config.yaml
n_layer: 10
d_model: 576
n_head: 14
n_kv_head: 7
head_dim: 64
d_mlp: 2304
vocab_size: 32000
activation: "swiglu"
norm: "rmsnorm"
norm_place: "pre"
norm_eps: 1e-06
positions: "rope"
rope_base: 10000.0
rope_fraction: 1.0
qk_norm: false
attn_scale: 0.125
bias: "none"
tie_embeddings: false
parallel_block: false
init: "trunc"
init_std_qkv: 0.0211
init_std_o: 0.00472
init_std_up: 0.0211
init_std_down: 0.00472
optimizer: "cautious_adamw"
lr: 0.000412
lr_mult_qkv: 0.5
beta1: 0.9
beta2: 0.98
lr_head: 0.0351
grad_clip: 2.0
warmup_steps: 412
schedule: "wsd"
decay_fraction: 0.801
decay_shape: "linear"
final_lr_fraction: 0.0
batch_tokens: 131072
seq_len: 1024
doc_mask: false
z_loss: 0.0001
train_tokens: 1007000000
steps: 7683
dataset: "wikipedia_en"
MLP neurons of a small language model. Each row is named by its layer, matrix (gate and up: input weights; down: output weights) and neuron, and shows model dimensions 96-191. Each number is 128 + 32 x the weight over its row's rms, rounded and kept within 0 to 255. Numbers have three digits each. A neuron's up and down rows have the sign that makes its largest values positive.
After each neuron's rows, "fires after" lists the tokens most often just before its 100 highest values on Wikipedia text that the model never trained on; "fires on" lists the tokens most often at its 100 highest values on Wikipedia text that the model never trained on.

L7.gate2106:083137137144139024133126138127129080169123134125085122143129139135117157068144118208148186099157141096102104152124124085118159104136057119140101102164133171109140176176103045155131085128089183135171092128102133143071175121195162169133182124126112142158148137104097118075117115167157156150
L7.up2106:141185183091194104128160128162091138107114061096146131162135064141131112130141143173156183153155137072116176122119195109164135131153127141148121157154176117125153136153096128115184094178113131135100100116134082163123140118098146117120207136113134148179111110115025128133136147088110097165
L7.down2106:152139152136103199112148069196100119116088138169115145072166141111132101136125156148140106073094169064110116153096163170107139139132117129146100166166134114143108123147137102135090144078155083150179123193153105132172140090135133176110139097111216135150090137130133080112159116088159153125
fires after: " |", "\n", "===", "=="
fires on: "\n", " ", " in", " @"

L4.gate1348:156128122100056064131106131122111130156207075151087112121097177121148161128108135080119144182116110111154150142159085100096205159097099144159118179181134081095118102127091100139123105096090114146137170120129084182130107186143164117136111080158099112085116084114113155185060094147093146115
L4.up1348:152161135077121052156138134123088160133144131138135152082130092169210102123114114154161136226123136110142134089120046125128175135097128188127168158137055167151145104127133112185114155116173137136176035116099158184210133181097190165082159107156157151171139179170120131185145113149127206049
L4.down1348:168183147143076126154112076109160119112088130107147158149095113073153130127139148152068168187121120108189081141118180086154107135134154094150097055119166150166130087116137152132111143131076152076129143156125103125181180124106113132164086157082150124110129135106089168137128131136158106116
fires after: ",", " Powell"
fires on: " and", " &", " or"

L4.gate1755:130099160081097086105067179117118154135155178134140112126173088161137154166097110198099114119098129146088116090125138076086162111165066132167142172113125141146098096167146133110118145169116186157148125140146160078152125151132130131148165090199127137144128171096140123132176171175135131207
L4.up1755:070149104218195145163124109089162097113141083150143177142118165110145137087141115125105138109165096087111083175157127130000125095173135127153118150090116118174121098065106133156132175130103159181190106177151142139111126152095052155121066114109134134160118115093096125152136110123164115142
L4.down1755:138092159100111102070148134180109111124113111111099123169183134088168081137145135133068107182137115121127118144098196084130117163158145086079103130111103096095096126165168148116123093091052088116095127143181094225127108169110111139162201165153096163087068134090148104108114083165159104116
fires after: " ", " votes", " hold", " dis", " re"
fires on: " |", "st", "'", "pen"

L7.gate768:131112163088133096159148169166163115117180137153156139093086057127150189133077121158139113108122125174135197152112185081162121142118108121102187100127163067170093126176128101113077087116150149097067132151139145160098167159112178154093123146112141112103130106140169118134167120114083132081
L7.up768:117064132143096016096196122161144107176201121125158137118059064144211134135062128069150162135150107158115083118195083089142110088112161152158175161176117117175096131207086125174067078069159084080128136167108130159151115176136125115129136129096118130105126149142148156162120106198144107112
L7.down768:095143140185192103155162129136144114097101148117118062103082124139131140149100140071062123095130133119131177130141076129143124128109194058117120069137109130138100135129099173135182144086255141158083139093137124156135088152186145066091079080084116114106081194115104142112069143111083153132
fires after: ",", " and"
fires on: " and", ",", " but"

L4.gate965:109115213081125105138133159223122135093214094133186052047037108081110135087124107104100092125143128127144120117116122124133141128089146131169137135202135162094111134099068126161142103138088133157129175136135151091129147174123114155118140130107122115096160140078125139136064156171131163095
L4.up965:126104081105147121127125110126120069119195123148072148206110113176154180173163122127087131110077110134110174218132113145156123129083102170113110115120089162135032126174082090095103104129108176118126104099168097108169154134129097140126149121109145080177149194103130124151092111101147065109
L4.down965:126137067073147118154117129117149104140156138128151142182147150148190081118096127116214125114155137121078143118065071169132128112166147151151196106081153106135176094091147130143144111075190110243111151160142147119093100150138089140152147163194137151113067103133149158094120123121107187119
fires after: "\n", " |", ")"
fires on: "\n", "-", " |", "|", "=="

L4.gate1632:130111165057122123087114105186122138174100074135096123142101140069169159132109090075189151135096100076102140101159136105138117099134123144122164197121125103133165147111187153142148147147148142147146143105106185065117103131140081123119081098088105162176158160111193166185149115149167145116
L4.up1632:180122192101131133125183089121128152128125121151110123069160132114121168177088156162116130119114119141179084125127107195113109055130073098118124075162180184134098158156131153113135116152130129108088094089137109104100070126163126082118142126109117114095082129148119133072186139106085125109
L4.down1632:072164081133164120079088112128136058136091086123114145189179065170163132095156132105075159137124113130067161159090120072122168169142164130149124147159123062113155154108122083128149106110014108146140140141140114133138188149151137151132127105095073146118187135126121114168121093126183071149
fires after: "'", "s", " men", " People", "Men", " Women"
fires on: "s", "'"

L4.gate802:121119091143083086106141108122124194112192150108098123111170078178195145163105166152142113128199191139175116172110060155074182142110056163189105094140173143055117141122087106166119149124093139158102157165186113153102163150097205156121153109156136077111015119148156159164113122147141145145
L4.up802:152141187144159143138108083135191136132125085101170146100075120117112112088131137066179117120041158189092143140168102132118184146132160116133076105103084110144103134174139120045163100143129111165112097084141125105191135141111117088190100145055107136166129129123092092128179113115136118146
L4.down802:180086140135103145184159121150159129100155069199176132166063107125173122048112138134223180093105125115129140070081145093121102065183146114133139157144101101145131121130102135192148121115249154094151108109138125132141160115116175177160124047076170109144122177141113120144132117174148123131
fires after: "\n", ",", "In"
fires on: "\n", " November", " about", " September", " April", " usually"

L4.gate1728:108068092131108130171136181162136148121096128116127145115116115069114137131128118073124157199166101112115166137200087129174113132094173173099150120145126137125118167134092090123127099108099100091117099094188155115121115140142103167077107109160143000156136126137084100121153130105117067162
L4.up1728:083084151097112131113127148130163143173093137112122111151114084183148229093083147140082173122129091177125146149149178142109103187086069093098091062111118127127087131119121110142171191126131168153165144116122168191129186104157110122148117059088143141124103202140140105121053140169105132147
L4.down1728:078127145108089098113132093117116134082152157140091119131198153090158106118216115144083128139138135147130171115126154103155153096154175165145129139074186131136108054135110155119062149210169081243121139089163127132118121149093120133142118148146083126113121161126126119115148127063111095141
fires after: "\n", " |", " was"
fires on: "\n", " at"

L4.gate1833:080183102124133157138069086134143143111138186112158137128105136129128154102112152093171161130103090102137098163130090100087115160172113112149183125133125098130153119090138116087119150091113106139116140158146153129182106094100140069042133088148146128217100121158094124127123152103151173222
L4.up1833:119197094149114130117092121110166084101131162117118115134078176116166101140115115108121102143141144145174100178140146161121130162148118142122100147083058092126098136132162162148125153116139179133139125130116079097157170128092102097148108120138081138143110135102115184129099128077155119137
L4.down1833:169137117090096144097141175154126151130223139117172059105158093159108144106160102147159166154135058144117165149132121147121117140196130123173113141150184146125180119103088133123110132080216125117131085178133104138088142111135151182095129140072169099105132089123073126174139144139167125113
fires after: " Republican", " Party", " Candidate", " ", " hold", " Democratic"
fires on: " |"

L4.gate1946:140142153108100153140064142125137081137159132079165168166118107144088138111152135125121180251061117121089119083146121086136165099073183117145096062108116122144111099108096119105164142131107124136165152063052127126117150082125133124142123088178102049115074092156122170113150119099165108100
L4.up1946:100079163186105157072128169175094099169146114106181147065128124086105145122160172203155138063158126207115158111074090132086122137125069115091134113114142140080127105157126135135097108153134217087190122131131137151149165104136096129064122147132156106101118178132083090110131152123106152167
L4.down1946:170142139135090170128101131112169151168140088081085147156107088167156135084183123135132152215137128136123157128086099120164202117114173088132122077092101147139106129113117134115117152142091157149138135090089134125106169055133114093121092160153163079114109136167105141092110094082189097124
fires after: " |", "---|---|---|---|", " Kra", "|---|---|", "|---|---|---|"
fires on: "\n", "s"

L7.gate2292:142087166088114108132128091104124078152181164146137100103131131148124147152071167121135108153131184201127108131202158123164146149062095184129082124125087145098091135101110138107077154118073102155114104148196199096144154112177100108051211110130125070126193141137045157121137172126124124130
L7.up2292:183142143129169150082144178141088123164115081138150153148115138115130127099147160133156118051176128126120088136118136102144163166151151160194129069117139201125065106104151123111098093146122102109158068159143106166126090107103120119138153131126175125141151149120054155135187126138181108151
L7.down2292:155133100140137086137150097085172099107117142139103140163096121059147148109131107138134078149114099112177135153108170155118100109090138101075136167201117107182125117165085101132076161084190106101179088148093107103108087153163163194154115154047103131104169136118111156131128120134135159122
fires after: " |", ")", "\n", " were"
fires on: " |", "-", " 4", " ", " 5"

L4.gate822:105132145154050075145167152153087131143078081129114155117117162112108158152106125100146087131087154142119146113071078154113188144115139164138136100101147110136135143116084079166041124212111173113171156158201154094160105145075158133138128152126153172156107110143128156164157129174130166120
L4.up822:164126163126136137123139073105134185103103120106159182150087218155137140113141169140173098123033189178158137121104114178147202096098160174152122124145083082144155139102117077096094157150123104137203083184121086144166089118087171144183108135129119101134144150073100157101162185135117160127
L4.down822:107116181131149176110155121132101148175111147157145158094140082109169104128115203153238128053145170137148187121117128105155107109115122101108081172075126113188141107103133144087144142149255083139175118138175058104134104135142158108127113174087139169157109094141127142125150134102114144142
fires after: " in", "In", " In"
fires on: " January", " in", " November", " February", " April", " August"

L7.gate2220:154175037136055103132122135160169166140095068101100154136142142100173150131103132146105181131123095113105126130150114114102133127082124155104133128185096124070106183138095104124135100149131126114146133106149082123155174088169115127084094137129083062151148129103100103138129150153144105158
L7.up2220:141083165112147157186143198110143143225141144151080183130122049074176193095110112164125145133092082108142086126171181122173122156128130101096131128131139171176131140155068087151116116139093147141132090105143140124146088126146105128128149069158087069115131093196068132115129101165150125110
L7.down2220:119143122096104143075145155113168131103145118165147106147083170114132153100101144092170139151097107162183089178154086156139181128177069121090140127102114137093069186156148146103113102085213130134107170174156109142124111136171119106072122131142085135113204145100137134144091138110139151110
fires after: "\n", " was", ","
fires on: "\n", " \""

L4.gate2195:103152104089096081088158085141136092151125131074137181111130133081116134103124123175083109064143113078165084096140096091150153134113118128084136115129148161075108130085109103130151114119115113135124127121092133104114058115154215151112179137148121157080132111106065131146118128156125087138
L4.up2195:158096114118127152104161132148098090155197072084096084131169106194153133122076121192124127096125174171119132062075158139063167200136144117091104062084149204052100108116169118174114146151112161094166134150113125116182107138124140151128136119194120191086114157128112094077054128118150125204
L4.down2195:145137146122107102150112115097163201140101160214148122151062138174119107197129177093126094124090183113117176112159137106197175149127108133169111117155119124085106162109122151140130116163138035167098148149144112103121142162132081120140142112152079098106081096147165141143169113205123165114
fires after: " |", ",", "\n"
fires on: " 1", " c", "3", " W", " American", " "

L7.gate1687:099077102163087187134157181150172166131148151103128128153056048127141122089111146125131124104135144160166183109157056107162099173145129128100187116108150152076095117154108118217138187112123179149093136155210168096142115121115140150109098113154100108169103123107127097109133051139091132114
L7.up1687:110140134120210156121147113156169129090127160148163161106113117083111144148148144141146080096100120080153126142144113018167177096104141107170143134123106181194179184164164152223152172090138102110133069163136159131145102103132167110139156142066071149118108171097097112117103134146147192106
L7.down1687:157116111135144124158134085084156194114165124065144093104171130145109187153160116199081191114142121155087151127110100107120075175142118111151124081115151165112074112116110115110116151116183151079148128089150136191077106175208111176149114121172137074115169111069089121155134127174140064138
fires after: "\n", ","
fires on: "\n", " with"

L4.gate2038:113138147106110146090159134195120147142123124128075135147184125146150058140091147097102155141130135141175134170150099131104177150109118213095165164145096117158110131102182113166086095116139144149103105126140143119188075099145058147088140201158180160110123152147081120140110039156141121166
L4.up2038:134098178150081136154143096100109110112226086115152143086091109158193132063151061088116169165126092094103144171122131115066154098128096125106090164186150106116062127139135112168078133107134151101165134138120111154134134108104099129109114082167210111063163131215078119132082064114107103097
L4.down2038:112125154118059153128156128181143041085135150123109119167145133169172097084129116116082113136185107072151069149152101103147150123106103119126103075151180160175192122127158135156059122060157131085089159124143170113163104143096048144107110136102128153105075132129128143123075134094153125141
fires after: ","
fires on: " and", " or"

L7.gate2239:148113077099185115190116178095111073112180153079175136126100184058140095121142075187072135172138128133098124087125108195189058193098118144122165116114142163106116168130100091130101222190103097162135115119134113106116045183126174081128153099080154097124143082090123155147145132132110041121
L7.up2239:143156198125110180066133153081135107164077070122147091141097154100160089192176135185127139103162125179151191048103135110081139140182140118114148132082116121075096116087137108170161140104132126098150171107122121127136091092109150154075118109121144106112059111127151132129150131124172090121
L7.down2239:133153100154058124120103129150144114073201170147115138080142142190130136100098139104177124172130137118112097114143117100190131113095126143107092093146122157113123126122151110122100136171154135102135124115137147114131112092049135128132101128108086132121126105160082167144131130143110094153
fires after: "\n", ")", " 1858", "'"
fires on: "\n", "-", " |", "."